Part of a small language model's weights.
Size: 8 layers, width 384, 4 heads of 96 (2 for keys and values), MLP 768 SwiGLU, vocabulary 8192.
Architecture: RMSNorm before each block, rotary positions, no biases in attention or MLP, untied embeddings.
Training: a variant of Adam for these matrices, 299M tokens.
MLP neurons of a small language model. Each row is named by its layer, matrix (gate and up: input weights; down: output weights) and neuron, and shows model dimensions 32-287. Each number is 128 + 32 x the weight over its row's rms, rounded and kept within 0 to 255. Numbers have three digits each. A neuron's up and down rows have the sign that makes its largest values positive.
After each neuron's rows, "fires after" lists the tokens most often just before its 100 highest values on Wikipedia text that the model never trained on. A number after a token or word is its count.

L2.gate681:117153117182133137167124103127105108087133146158102163153108167169154111087129169140156099137094169170108160105164162102104135134095136102083152119135142106180107141183136095137167209139148109147126141092110156132125123126087137095122116153145144080161052123203152097139118144153132142128123109160102060149081166115091190097113123092075171111116115125040121106099095148172118144167203094147077154153131108190187122145156085140142123178142104153119118096059161137181106079137139141181122109111152072105190133089183131167165126127186128100121163129111078138117157118123103097137114102134099151064187164124141137165173132157089097090178121112137131074113164135073118224149180129092071133080073214148133155174076075134084069122102116164091128151157112077155094125129117140
L2.up681:159108113134123123147152124137105135161120178142090149152113151108130098080211137127115169132062174181138087109132144094179093201116137124115143191122129182082108126108103075111170161113122112142135118128063141118158110118100138114123169109094116110069187154142179144135147133112130099071087112171159116149120156118076132141152117110150069098115179161127144126156094099130143140117127140121125118156129071064173121115149119123123082124082083137133106101125112137201106131126127138147121072135155093165138073140137079123144106075168125115117023151116155110222142085079073159151133146165103154117107087161112087073158147155124100098067161134142114156162115167144144129136115127080171144195108240153150152136150138081063120180118090113187213146106141097140119148119071154
L2.down681:158185154110155151146145104171107133079141142082136109114144083077108048164128085176093146126085162099125118127149184147116172058137130080118155181166122153192140176094123062174075103162132095088117110137084082107122073113136108153105152132167141130128089115135119130067141156181109148123141147201169092135088152141164129158157143143064069109123122123151099132157143145085147107169133082158149148071206107193134119142146094104077076084115088104158158087124111149136153089136109091170103122092153125114117160149144172129129125162094116066120099091084119122024110162118092157113118084135092126126117159109106141146102081131077134215080122175127112145112123092137104114151136088079104099096153149122121159148122119106129135121170173170104112174052186158086146140118070113
fires after: " G" 39, "G" 16, " p" 10, " P" 8, "P" 6, "g" 5

L2.gate117:130132144087122099108117127138136128086074112071151127110058173102108096079179116123128131110137074128161052156196158101052121108115146093119114101054158109125071178125135112171173146121156097101162124117099071140131097100172164070182159133132079140148137096096105115170101073131143088098128139162105157063151059154171132088172144166094133116171174133098098101182160133097075158119160137081063162076091143136120079127101165142176046148093108124114102122058102119131094101151119141137186097141112099111110114103078139096077069084094095128122116119137127153121120088156167125206106138099137152170156116079168143147182162150160124127104104011106074156148141096092142167114171110184130109107093158091084120138135117145166101172114131176132134134140155089146143123160129128
L2.up117:122095119143128095091144123129136156174128157097085135099121153133151125122161138151083149077120074149119099138040158124132160092097191149154116103093085167199040079116162139144111102126146119130114118086151116141117171108071100126149155096138140129158104152090159098111102153123183160122159154186179101080115084118104114098109142149167116169158125123114164145100112117102091131079086150195149120116098164133173071104094140141071131161085100119199163157141172099111179126077112169165124156148075096105106105148120142153140198154108112082093145110126149163135132100132087132138101127141070121162133068085081072151114140189101164125114139202131137140144117181121079110095084095147175088114131115149117072187109126121120149125200173126106141121182181123109126214094087161
L2.down117:087121157110156137127146099115076091090086192119121134161153164137129222140132133097102157166038166129073149125160096150090132133162152176090126099052156093068170136147121132099116141110109109106117108141109068124146077107152104128088140097196152133045086102141094155046079107130088105142117124125113128157201163081143139112189107123151106109158131127140113101125155125126135091124175175075146067158191083140141172116099079150131144167144140046113120108123109128152161160127176158138120067159155168135114117155149137134080065120129133129134084149163128163130149118167130145134146119084152093158119168122127153140118103145145162128108185144083169118158133062167154078118138100184123128123157121166141167153163187119157124155070171116157111118154116160117193116102133177
fires after: "w" 17, "h" 13, "th" 8, " Sc" 7, "s" 6, " wh" 5

L2.gate732:197102145091099128142155132169132120185158130150113122122063142204081145117075082149121140100079112066204121128104103127131121134147158125078110122081124163125075091133166150126133113123122079139144139127125104128123113135122085110126209067128160129109077115170128125105140127105073098150120149129120121105109156174080131117046128138088079136117140119057081151141160157123118148131139108138139187105126140116071129214135159161133139112162154132105220138109139117156138099094155145130145112163151147167161208066205098103012136117115184119132128149078149155111120138097129138172154110168157144122151190165113102212168117080142158089156011151147164116089078097159105116113156078102062101119074134147110121155138160114146093129117092164143143133152067099127095074175099107
L2.up732:121096117122114128132088126187073134104121108113135158173157169123109160062151143136163082145169082163099207128079105123113144167056115108113151135127154180102102061085133145136173059094170126191154135168135107134108143061121138166160125159112115108124107129176171166133164130167112109106071149065213132150179132124098085142111101171129116176150131126140148101137147114103146087076151174155156137172100074120156105127070188128099128096119142116102129096160149103087164101117192166150071119123078193145166117168113117128100136056122152149172037105075122140096117091162123139092082118097148094115131134145176185125145074060166139097100073164183091132140099152086091161122097176154137111157124160119126084116099137110163112171095131136165105134124112147098152129168164115
L2.down732:131100080128126104131147161122094151104167100141141129069158166068110085110193112190113115166141118137080165104159119098129133183090124078084163078088145103095129141098107190162106151134135103091113159125090127179156107083047134126180115170114138127113188097147102146150132132102067151118097158200179137132042123052116058176149135163076151122151143151092174136113114109119092152111135174146113129118134122162116172077131121082154151100072150142099129109137116149148157115139110095164093155133127108126126096111121173079199154160127157203089124068162126146100165138146196143052106084171129138126139127104141132146140166145102138148095128108129165129167198125141184162095070144113132181099104171084124104112118126187148068147151078085135085090125173148080168114119121146
fires after: "," 23, " New" 21, " South" 7, " War" 7, " West" 4

L2.gate678:057117149132099120108161074200154143104164157112089100162163111116226143119188071144123136154102109103124179134097118125075122123099140106125089147125109062103076061134102090126088090131115124126172122152102128137081148147124111140147095134137066156132146128133112077165156123147083152057171110151148148130095074186086100087143113162126137112109145153104128163212136110093071149083138125108061121092176140158101112156105095101142101137173100096188122065090116160108113119118144193120122085148186091099105120117142105151149063128181091108074136072155150138178116121097099066066087142140106177168087127095167106111120171147116143154106152114117183149186152144155083096140146115102122103129102162089101113080091151152123138217154142119104142143124079084153144116122113164
L2.up678:109110156150119150090136083162066108133095186151073097105134127112144147185173115128148145148040128119110159187062147122097183079075139102126121166124125133131116192078094120123156085132127092141159127127071089109093186141117084123145153082143132150110102172173138091111102159143141118120119127166070132115166129193093057126158093158088129145123135093129123174109118137121123122115144136087148165109106092156178132117151132114053170196080117103125137110116050074121157138149161151091102068176122071122082119120161147121147097153167138115110114113136166074109137100140051087159156072166128154133129154143114136155146131167095164076164135090146177182126080162159137136162176170113141146130165131115143160120137112111175109110143108106150080106085111143095077119121107116
L2.down678:077154133097156174124131119101123090106121092069156110188129112117156255134131100135138095111157142112103172173144115142038193103172163137161134117134173112090172100112085130165175089160090148122117148083079109130079088102156118132113142149157102186137121092137124154107110163131062082163175100083103141107106095086107058117073188124144104132154118120123130141126140162104112124159109098069101166134172112078114119088099156124107111093164097125132161157113114130118113153159124111118114105098150098096107072145108139124109063124170157149110200117106123114124089102084120156096116130129082157107148133184128114195089106100158178095123141125116125152127128147136094113096140086154152120106163066122091139114090121066107147111089117113142152110089103165111116199101139174
fires after: "s" 60, "S" 6, "th" 4, "P" 4, " " 4

L2.gate573:141125149166146201112116123162136147086072102167070106154148097111144180137122101157114129126133140065058133161168144130128152135097122148143107164201051118144073095102071101100125091116119137133140108154110126139092105126111138162146111107085122182146131149161162138117155122129096151094119070155126160141151145091117115080115137120078141102085126114109138150233139102109129174092169108119163075125065155127077065153164145132112123120151125144082141153087180104135102166092159166179066109107157064143145179089150131122128157107072082143124140141123126120155152142066130136111138146109152163126167071182113150082132121125066123159070160108086185117141135181093116148166101104175172088121139115186121119135142130080119141144145115136136113121161129151103104142156100107
L2.up573:118118107159146179133124066166062093154133167134113089111074116073078116124197121131107077132168152153138120149129132099135155112099086118132150116143147147085134114120102160098117138157183126110107147052190090143139087123138090094147149087139070131143162152100122118079134143174128126145106124101118114150165123131166115121122137099161159118100178097110140144145129137136151131108145112112162097114133177144087091145140185189124102129119141122117124186152159168080068139190109210133173066118120157080122083137195123164118172145022065121133118164161147129172098133133161118142124160142168120208105090126094149099107131108160108084119132080132124154167167126091125111071116054123198100137155100137116122091110129109136120111190109139086117119084130147119124202060166103
L2.down573:135108081174127140101159125104109213120093079085145119145129117149121151113130134145146078120145119112124074088202161133115137179062139157108134058185076118079159090140168126126109110155137156158073152081093173100148153125146180139146156152163091204144132138158127095139150204104106133137134125133130082104136132137124135141156125110084142115126165126152121146128126249065155148122120128138138143116113114103143111140123161133188171149146143071085157126154095138080112115158125128163110170133148116115148092060155094147073135106102100102110130212134130084126111187134134150096084127092174134153099141100159144114154099179124118106132114137100126122111087065153135087154178104099087132106091152173116163124126164076172135167172097089130157137105122140184151180146115141
fires after: " " 67, " (" 22

L2.gate701:119131090178139117109172099091135190147104106113157093156104118141179131148153103132114108133181149085076162135138125100093073109057091064121086124176097172109125127061113184076166071151162131127131120176105158110108108127153134153118130088111068159119132188139146163099129141122102116106133133127119157147077144119104150118137074156115145048064088177127156126178170123128131169049165186138166090107130151055134107129132107106090118122153135120158097115157144109191100135124208117147120088085139039121103123075125097173144146104109115152090151080182103170195094167069107119103157153084117127158128065154094101105153119153062126105151126120127139073162107085120099097200155149176166092141162169204134111191131092160098153124120150143151106150116175139125141109118069132
L2.up701:143131077121087148121170130067133132166084131075181111168186141002156117094101141107079135130135116105136082156134094124126120106147097103123146149089111140142079116128137168151128120147136107109150094137085110080084093119154125111129127154165109176099116091138192146146153158185061129089167120048099080194112159115140085155148134140074132137168141143111146154108109142156099153114172153128138106115055153153128097114076114131119127082109130103073164099164167125086139094145170164125112066131085167120113157089092165105137124116059125181142103098163078174151132139153138115101162110119137093109136182126175174122192105134142034138131099095147116168114140127153178107178146144125123093138122146168145078130115096126135109179133171222113104138107149119069125130112176197
L2.down701:082147101165136146152120088095121129110096107112104139130157104085203105163123136095087143095125193106154103083128070138104134153163134174111140140217099137143109093116200164182130166084131170095109144112119132209090130134108162116177133191146111166116129199109135118179172146117113140145147157115148128128101196159152095155041092152138116150094122114130115167143166182149153179149142099166079139161127109127131186139095101132077148130149098147089074130133057174093127106104151141148154109136103129151095117149132097114099172146129075105100137120123119118123135137179132131133123152165114108125108111075156137146118119178158141175059149171092145155117162165121113105106186091125123090115140068109100154120164119141153129130142139165167142081059095110174167133027100185
fires after: " " 88, "-" 8

L2.gate93:090173096172168122125081146103130106126084166106124076175176097125174154151165177110160100141101113122131168158136157111133131102095138098087109136142095148125155106143039077139132118166107110115108096175148118098131123061130109166089132133139082189186175124191133121146186144121117151077114081142115143119194108073135068137146102145082073059136115148115127135128200122100139156084142124154138160143106105102077087137160141078135168108168159114128117142115049140103112166136199140148095089151141077148085182100125132159141118062165134162105130103138080124180105173124142124103146159096116116113163096088154136100155153110020121108080108122122156129153128133103104073147109039114129084140177124127154148196180153093094115153132138154123097151120176138091167118138112108
L2.up93:157142114113125164100190133125091129133128078177176113116087173166153019143127105167144107156194068131109119157172111156146133082155130155110166141107153079135142085087202062138142193158096099106115091149160104133109157137167105109159134143122085129118138155098073134216085131181131109132084062178113065148149130096173137108096075167096124113133150171125091139111163106122121135087155058123134144126146105067110101150078074159152142114136094107106150134129103096082041135152139128134128088111119081086144106110153117118146090114133063152112124165103116163112111101148135129074166147128127056069135109133105134170128085121099133106153066131111128082143153142158141171115150154123092141122124155121220122055156119155139065106144170163127100156088162147131147185150065135
L2.down93:133093150129177160095110112113052140154119110095130112156118153170160187137105170131139161165173142101116149190130190135114096104140165108139123105138085160096193104158130157155135156071070124175105113084112102126130156068072115077116132103137129117143074090111172094130090171141092133095072083171140076149134147111095136173141119097125155139121151153098080184185140145116095110099148017090144164062187108105135134194141086117082156184192108163098140130110117131085157172133158104120161138096159096179131074133094132160084148146085107111119158161075093135106112151107094150161137157097097116072156109060154121122135126092170177148207106114175130136188118105115131114101161058145125134185147113133137137086112120066128141107131114100135145077154107119155105188154108105
fires after: " " 84, "-" 10

L2.gate350:137087129074158203083111121119132178095099175130116156108143128199135110131169151124096038147101086122088165131105167159118156148068177123132101117107109100071104094154098132154106124134096136150108174121139112130146115161096207118159115128122180041157178117141131114136133157185089138192098177125177116127132113144119114096115160119123151130083192071112141125146098128171056107109173100117119125166189121120150156135103178099120118134103132163134145103050170142120133088144099141141111151140154130110134130115171131102109111161069127099172125087179141114123147056132142127192143131145135154092129148126161116160157097169175184150155115159075114187151116156106093155108106164090102160108090102163146101100048112146125137118159079131151165202094057135096135132206150145
L2.up350:121176133088128131158135103074132066109212078112098135117121119155126121144109086143146151130107171099117154109127128141119086046098174020060164124129157093128090186138135094150045134088154177097112133163137148145178118089154146136117135145132168097206116107127145185187086097099139151112174141136128137112115101108098131121182112128138160143095105124107154127082102160107148197083105110126159142096199130148114119105080123128155106131091051128120165142141158190069123121159107146141139220139134084163116144176174105153095113084113084176152140096151153135093120105110083066138108127133098167154129153162154114135154154097122195177078137139140077111133174132099158161171195125136160061078094119091145180061068089139101185142158163141108108173130127100114197206096135145
L2.down350:151085127125120149113165164099142092126162102093134171137163137110172144139096164102099153129191133169112097157099086160177191120130143157148108161130143221125191094125117148094085136088137112108138125158147162062113135125098125186096124055188114167133148151090166146133118115130127118161113082092154098137161136083132152154119179154197158088108098108133046075137144101126119131100121102182099116098157165142122081164111116152127105101142112147164118111104139145119140068129200097139149057102141138151122113158175109124102142127106120136152116113170178124158118071077123129145059154139100092160153159113135149123097107099175107070091187185129177163091130098149086094124189104152157043184159124216180187161144113106097058049183219139103159087102148161109129089095201153
fires after: " G" 16, " W" 11, "F" 8, "G" 6, " D" 6, " V" 6

L2.gate127:156096156120157164096122086117174163142123096119083112140101174173157103124159104106120069175088138087104132121084124160108190139149130154117142123064070150094169154119139138181101104169150141144157183085073093159163126124150102119151117109146150029101104133162085126147111095129120136112153170102140094136085103127122147172110149086109116172153124113088133067168121164205096098132166180146119114128121079125107058117142148141130083102082097124066097178052174203128151110127089189144137108125148106119154099135075158132115126136054175168172133128156141161177127074115126121150128162117162156172068106110112128183222129125137153131147098122112100098129109149136105175130157112188121128125108124160188157107134129141106110072170089114179144206090131147051119101132106134
L2.up127:129120201119120110146130148139138056169074131196074169097162122151102134121150083103098165169092086040091121163101135070077144125088179125159141126114141130102126109159068127159156187125106138048125112116150133143136112121091092110161181090142078127139149116089074114109193114111111181087096115132090119117075178145097127120154133140064104062092164122178114064167041130158134142090115139109162114147120139097163145169063110060099102134137127078151125162132139120145121124155154132150148140079135134172084123166137142184117118131095105140122127124140115139126133045147079050136108134080148078187165150232092086096109122138139158149081129179091135118193062105167113131122069129100109146121093122105142100083159163135160172175164113137098135143183136136149114135174132134
L2.down127:174130130147111121184123133156101084030092097139170119120153093164104080108129094146119108101160091153173109157142129132197128120147069141116117170115104142128139173106161130142114135118102185139087125163135143156122145122153157138108143074148098149134085140061153146101166125181113100156153131118146134125154109058170146105152102135137141150162142143133086133130147145101115128123137103109092131107130127163197062135162130106000109140157144131127083141130139121124109100138159160097167197144137101146186099146172193174051140112119123071158145126116162079110112136165169168172110153114125124079151138129132133143142159150099080114145149152095062094179089110117080144125103123155110099171153191130107182077106085140143146109133041189110172203164079119140160123103118124
fires after: " G" 42, "G" 14, "K" 8, " D" 7, " Z" 5

L2.gate169:123162121133115100102181123140119127120180100102173142122111159133176148155183087165090078171076139107109167095136062089068168195121095117127135157116096077109117075145074082104115140171126127087136122124084125149097107126137065091158132133142083142126140120128076152092179113152172133115125167176166188144073169137094083115163184100084125095088160186135142140168119114125108121088151156154129134109151117082108135091165130069132128075179108110166121112076122181132115109127197173138093084177164122142138133075101128123083173140111145140158156138118142100162093128063098084159100182084107187150113128195131157098168169144125147120134078116048098077123056122127099140168135130106136111094066200144096122132167183161087132161127112120182118145173136131107106093115098105
L2.up169:107128148144123177106143162069089162107083159109120152105123140149155111134158062100124145113136158145084165161199173108161111111098105169110104146137113138095149175153142097089085128152132143093111128165137163154148184137157151143106105107107183154140167153142073110245100161171134164137174097096146087149152107137095124094176171164140134133163164121177156175116121086129126135100113125104125148124127121164140102187131160109065116148138133100102142148170117121139126137088147143075164179098173156170138093139132153151125103163195123106212147139082137140110096178100154143114197091042148164123137146162149066138105150140164121145182137104123184103153083093145139112175144102132125085108081162112122185142104083123058197165123143109104038160168111078125114113162161100
L2.down169:115130134125120103087125106170115113113207151135188125076158078131164123121152089119115112137120187127111116157181134114144092174089195188151112144118153097036125145128103148140104114133157126103130147121112144105082175078166105097111175182196122123103201094082181130140049142163149141199177135139125168077098145150154066111159151152186192133119128126184116119139162083127144154140100103072091130095122148081158171138091131127116138131165133047121183206119056175125127110130159163135174082158143121100175127164131096054058146128192170171127139079149119096128115122196134075202129144137127057165139172084129112128123096135169156114119155153139210132096173132136139154154136120156127118048119133148107173125166074157163134115117152082074138103093162107061149130145109135
fires after: " " 48, "S" 18, "N" 5, "K" 5, " S" 5, " ex" 5

L2.gate756:145151083137132098114131120148160163136129136189158117070076136172175152145093143119124160133106186146128163077113127176127144126075100162140132137184058114134123144134149157144136163150164123117162174129175100124103180133122122082107074136139162114090078146091123147123140115088150111135134095168153133118094195156157076174166081131108131151153068076130099141145098099159139113132115056151102097041177102146097087143117150113160149119112128111162192155150098121177147133109121124079219093145117142166142158114145095116097152198091132077107175103203120126128067125127141147062107106158190186118117102104117140113116147187105154099151149123203154202162073173129146092132144116172153166111143101134120095155107153195095136166138192116072151219121156130108106098164112072
L2.up756:145134172144203114162095178113108118151041127219148126124116119175108102116102141108132131159183081152179137167094121200139045125139158183189148140161149135141157116068164096123154139138104147157147188135155109140124119065072133097121110115137157107109116126177120111093112167148157170132126130142097103115155108170105134123161082160096135165161097139118150139129188117121137087131147088145107098114150111157111138058149147140081123127147137185153187065186106121129120102139096118142123102145168162110108147110197119103083139136223113114122173093099137078110121216136088084157138143148168161093165143137142131146090102183126108133079161126117082142140113129197115085148076078100111132106139175079170117123153127135131201120187124109151132134054136093147165164122145086
L2.down756:157155136112154105199089120105127117154136182160153104132160122083186153149110200145122098118150134118172133204166149130148142148120107071113114142148161109134135142106131131160163092111074129110121093076137145083149112154094101146142091015141116125130130151100111150141055090098145110174108102092094181138141094107122061106133149150130101118124202130095186098145097144113075126105106154156129162161068127116142161163121138153050100119118129079100132067174191143132164124105161093129154188142180134136121176147099114172201164101124085157117119147143105119111122162115176187085166107168093136150094140109196147085099130116090087151138158162102124127122167070131101154139113087136142144132119127170075116133088153129078079079099096089174120110083147154123134061156148110
fires after: "1" 70, "2" 8, "li" 6

L2.gate121:151076175127116148109127108181104137137150113115117098104051138119149167164137114118111138174107095158097154146146206151115139160083063140158088138128145136085157118161138156147200161127109151121131140135115149140115145112091117149197120106171083116154080134211135134134122124154123136116138217139108105103102087148115135148160140170162134075106191126141197134171153111164136167113143088096125135090133118120103153083117146127124125155208082113079078100103111123115120072100137132159158148172144085141119131157103140118106108092113150114138136120096155124228117092083098158205118110019152188189087148127154109032155155145099142127141137087083146129139117149153115161172149124152147102116148133169168207139129125075177155118155063194088134143114130111118073165112084172
L2.up121:157202091137109119088164121132068137134131095154141097132133115176071179134158084205146139099186153045127162214143097101138180119146150114079146157150134183071093198175129120147108096108185125098056130149166119134167155157121101108127137121081066135140129099154133124148157103186177129107153107075118153175089107170111165130146125121083075142154137103094109060119104146128176121149165074125162177118162101095185148130159120131048171108105164138162135112163101143088150094093113106151153170086187127103135167166151142114078122095133139149088185097075096136119068108076137056117140123122098137079132097147102104155133117127131128187106115125169156116172113102129118123146147162127126101093066172124143126137122098153132135090113103151112081088202080078146145067143173098
L2.down121:157141137109100169155151136132060143214077081122168103159087141116116141177173136098174105143193109076040114149045092152166140128096089124170141164121155150150077117165167125122121153161114145156101147142156153091129190133114106102101181175127088135101132118133175130073115132116121084070141132110091117142148165114093155110163109147145076187115160107177113109133098030112103109096082116166141101118163120123152101098126157116134112092132079129136131145125097142105096095132147088100156114094104133159139148246092147158129079097176078104090123147101173125131068111168166088125155149104097104121137172158104159172155082103093147149118129135130102137179155105164162120120135125139142150115116111175098165126096191137161139172149140176107068133147124130157047155161101126
fires after: " " 37, " c" 13, " C" 8, " Z" 7, " G" 6

L2.gate569:141133172169089110112195073125142147108120153111086144091107138125178101085119132109090111121138133177085147165187141113141154138142160156102164114087121103050113118174079119137107118106154142113118153095068117107095114150099106074106065098117079189114144135118151079122162071155129176137129109148139127081092121121127136187116111039140098187089138115126083111138101072122050200067096158157077111125186109166059137129181156091111057093145109093132198128102119113148161046134152161109090152185137112118087140099102146106186116159097121138113189083151136169119149144138095110044096126140093124131134177099167076140152115096108152120195118099125118127171105141112123097149135111072147103118117191095203065111159109113162138104173154105100138195116127099128129135100119127
L2.up569:074161140155094128097197089132125102115104170188074148096090109135102090147112100058106144094174112119119114146124085144149072143113132167103152150149131138158152148150110128128161138088167160077120124125131090102210150114099091130155096123120138174192159208091123120137113092201178127129129156119135109111048158159114170150112056076120128109081083159126060193088095092123114134131107119146089101114152082115099151135151130091144102106133158130116141149173116129125074056140075148108120136197088115107094141101114166096171093113108148155097137071155164185087190139149131154051135140132135133095121160120145072147133141048103071109139110110106137183086154138123104142088139132108093127182110142102201087142133133122123141121118163151092139213145078107121067121127140156
L2.down569:078150163147088124125124179133142106137131153120131196107134130174057106168136049125168107135110110117114189136078137134090170064163086145178127125132126192207155164122112105090162116168159099136101114113145077127115090166128115093147081124158119136229124138097115132119102127100150219154116155162107182123128137128127142148107109108149133172174098071134099189161053109114128119137147067137128113165075146156095164102141159139081103139123127129116138204212131160135126156076117167147133113120090110131139101126094071145157057174137113173150092128099156129126107146159179146128176094111074134108076100162150100182141104125148131155125060174085146110104117176125103139149104081158118122120107111174117102106121089109123069159130128144099104109149141160098109177099133135
fires after: "s" 50, "S" 7, " S" 6, "-" 6

L2.gate477:062190157139176057152101179138117149108118178070112139122148157178148167149137091136117139169135110064130183125140130089065099135135148200129100079151119143074198107130108150108114095131104157069110119086118094118142153132133123147144149118101146074100091111148100143151140146100098088105108079145141083128104087110141158114118126114061097097120166186159178099179149089124079142126156171138084141081109172117150121155082110100127118172085067083179097136139108159158096132087110158151088153081140143129131078112109177108152142123130091088097164100148138091171106101101103109214088166100097112097120047144149115106138123137117126128129155076046205158149111122160111140143138125094148130144081094076113146182117116078119150142158170112126118129126153094106109082098094107
L2.up477:120087146077105092125125128097086172118135144148110131117175123115140156132154075185092167195121080116115079169141205094153134124062099122141163148097159110103118102151111179171155107154137099147145114095143155141128105088107100099155087118142143098155066134142113139137110141164152079121128166173110115135169148151126030117163147123123127130131132156133131122120151155178145104157106128074137113094109161119101144124141094065053142131139096199149099126148172171160188088139163166114127144111116083164123122173184080186126159118124164132165072104097142059175168126095063050163093131068100226165147147041113127067112088091128099137079128167093143135143136119044151143163144114135172136123177144067014095167197131149116090143142103131147126166076100146119102098169172132
L2.down477:152112105103157118109120120123191168077158075093138108144147107086127140087103099147103129152163168145115125071107112088094080151108107079080084147135142186104161111107113147184143173146116097180090134054094154062139120139145157182103093222133055138135139064114139157067138149090065121131158167138116143071133139076144054115104124180117143150165100166160119101083142121156106136125127199097128134091082121079115133069111168138225079086107139152137102155127183177084176137184104067133118125127145105167155118122091109121086119132158141147129115116159148108104129172062134144120127118107134156146122105100119154119089102131209095093159174107137148132131151114160165152055142122169158163139066145095101128140082144145110128088111201165152138174092171133093111171153160150
fires after: " " 46, "s" 14, "en" 4

L2.gate114:111098169115166077166175156033186185123140137098124121155142161200164123052129145152089161140166150120154074083125182127152174105162149169175086104097147186111156155053186131158149057086089149099242140136157135119179186129107128068083092143111129070123148129152093119110143106158131118147118087102082111119195149119134124173142165133132144183163133094119147154129148180152063116134174125108125117117148114206106141145143114068095156131109102105133155110152056137157109168155160139108111071142085124150092136116101082163133106145165187102118210101122128151148127164077187099078149181172193158119162102137131128124119091149097104075145077147153115117139132143186110143161124120132106071099104092132159106128138131110102168081146173160160092115142167134069100143093136089
L2.up114:196156092074104117151158115147142131144123146156202129117128097162169099043120153105068118127123133097159057142106139127131128107148172133113132138073119156136144161110184126194170134104130104104188109111185145120164142099138103098154096148148100099142168214110182133151120168091071135178085155098105168107141168138113090148127150124108167130140102128133109164130094155185069129195063127146153187151113098142184162054095173151149139176110158144127157113183145110173097128131084133082131135151052109147067090087108148139091094137142107134141143163136139183110094181179144179096067074142166095084210134126144157144147179115164101108177141159164115192161124113142151071095130157113123147134140164122192113146143134118106177130149136159089134164120113122087122189185087087
L2.down114:136122132129204101049106096168066077133110125118126107116200119115109186179113094075105151122060117117169138119162143089108113134078136048126141120101116079152121150160096100124168141118090102178071107127173131140142137131126079172175115043103126155158085189133095146167082192128137130123081107145094137121095132088160166125092184135082091124120137130109100058145110197103099097127136105144160134090066056110125105090112109117129158156151183161142108051119116132125115099136121124144139166109161162175112102147101085104160115091126087111103101099098157155102103173096126127094159056162171138134135139110151132103111150100091119165101173102105130126188083075085127130089153096149137132179158128128126118156135090138141122109101171071155124108088091164153150153173110090
fires after: "1" 71, "2" 14, "0" 4

L2.gate125:106138086207158143156115128125095112113180155122166095153142122119160124072107085117133130157163123136154169121155116136160177065166145108147105065182055106079082089088103085082111079130093142106131141140111156128162099204148096152125139116132087132141164152140093093187163117119118164084173110114179141174122147145138063096116133134123138081101150137133145140202103077086158157093125125137182092134152130135089143215128129122116105124187174135137095093139066170156135130124109114156097109120145123127141121119106157144114129082138106150096165126098193182200170144084043117121147115120116155158163137164163162065111131100095177141130118120096144094137198119147063141166125137150145125158136096131158140190130087125082148147159144088207152169120151137085118123109155128
L2.up125:061140074119093090123108110100154107165094119138104105065097126094163176160162115145153114149072174089115140149124166108196138181138150091187119074053126162103167159137072062110144079087107121057111093098097084119137102102110126132159140114139164124120168138146116116144118082124142119128131099127100108155142112083119156202191158140127161087140117172133139167117092098112095062135144113092096137124119116166145125095140143196088098108175115056127174100176128127139098130135175172113100135139112102178110049097191148101114123079123116167184111137144136093138128157133133138161084106126165120157094097139155146158147148159146094152117135027116113072096095092204146078134155143115178126154159089102134051144123090147186123142079163141128139067112157142160140192108112124
L2.down125:052117121121093098165138115134121175148094136125080152132145094141128218087100118082181133094132147104154135170109141130148105082127169126160151109137107145149168069160130156055143129115109157116062133099185119070132103130155094137158127108169114125124131103118142114166165146102119125137199136118156122092159118141142153140119179184139096146082139117095107142095128172116074106121168157138127120119120104143168118130122140118033117136161120086147176084117067146101173111101115135148095110086089109123149140147145128105084170129145099128092182106092085123174188093101080126100121084150144106182099085118146110078094075166190106148125174085131111111122154120211143080105034126150067108165142087104112131112158103163129105131103134083087178097075130116179110106104098135
fires after: " " 78, " re" 12, "s" 4

L2.gate544:168151100147123113075125195148133159085086161117158202116133136111160168061145064120147121204138161118128151156181181107171111134086191103104132184148135144127182098147162141123162131141119113092130118137095145132152101100145166140146140135099059173121121139142136170154145069120134159169084137124135082159102101137118159154139122114136114086114109190101078125200173095087144149071183167179147200113158119169113104127093143096090152131130110157143135097139119164167110122099154119208105132102163084115098157066162156092111075113108116129122170140160090178137138089073113201098112143128113115064159089112208136110131131129071196153134137152084099121146084129141125110216110093127133117086096140108145145090123098144170127135159096162140165151078150099101162098148105150
L2.up544:155103089144171114140099079068120162102152150094154153112163107097112072178129125146133143093105187162135170127168093142107123102221151178114053159165060100169140138108141155129095142065127138106146085151154134158140158119078123142107190135130134206105117167080139126141100152159115170122089088140122116152149132084155136154109066117090160134115131136087187138146180139104197108078172101164119120120133132126142192120147108138121110121129135180188128140107122131166048145145170131069133054134169112112092099135140118149110116101167142091097119098131144157156162114178103115110094140107076108113102098095137123122171104122104135084105141167111128155211085128105096214160106114156112153168092131153174115190112054135080094114140149157182071122145217167165124129114140125
L2.down544:108104156138115144160149144110116167199129117104162130128155100178130211153175120124168142130113145079104067143192124123138124130117141151185072096102125145105171113177140055114125118128103123101099111096155106108159098115113100107148138126136130104165074181125170150128076042102090160135156141145184066097105141136132121178093160161195155102122092054110151123122093138135162105107164146147116130112133132102155132160133111163186157156079068128061092159124134089133099135125156095152055159076184156120145185081107140130148192119122133142125168103057123151040112151115117103095126198103094088106112117105153125081111135089115111141167179118187166156193126055097095127116150129121139123167108090161084128125121165131135121152069100157150123120113097133159160141121136091
fires after: " " 50, " \"" 6, " p" 5, " F" 4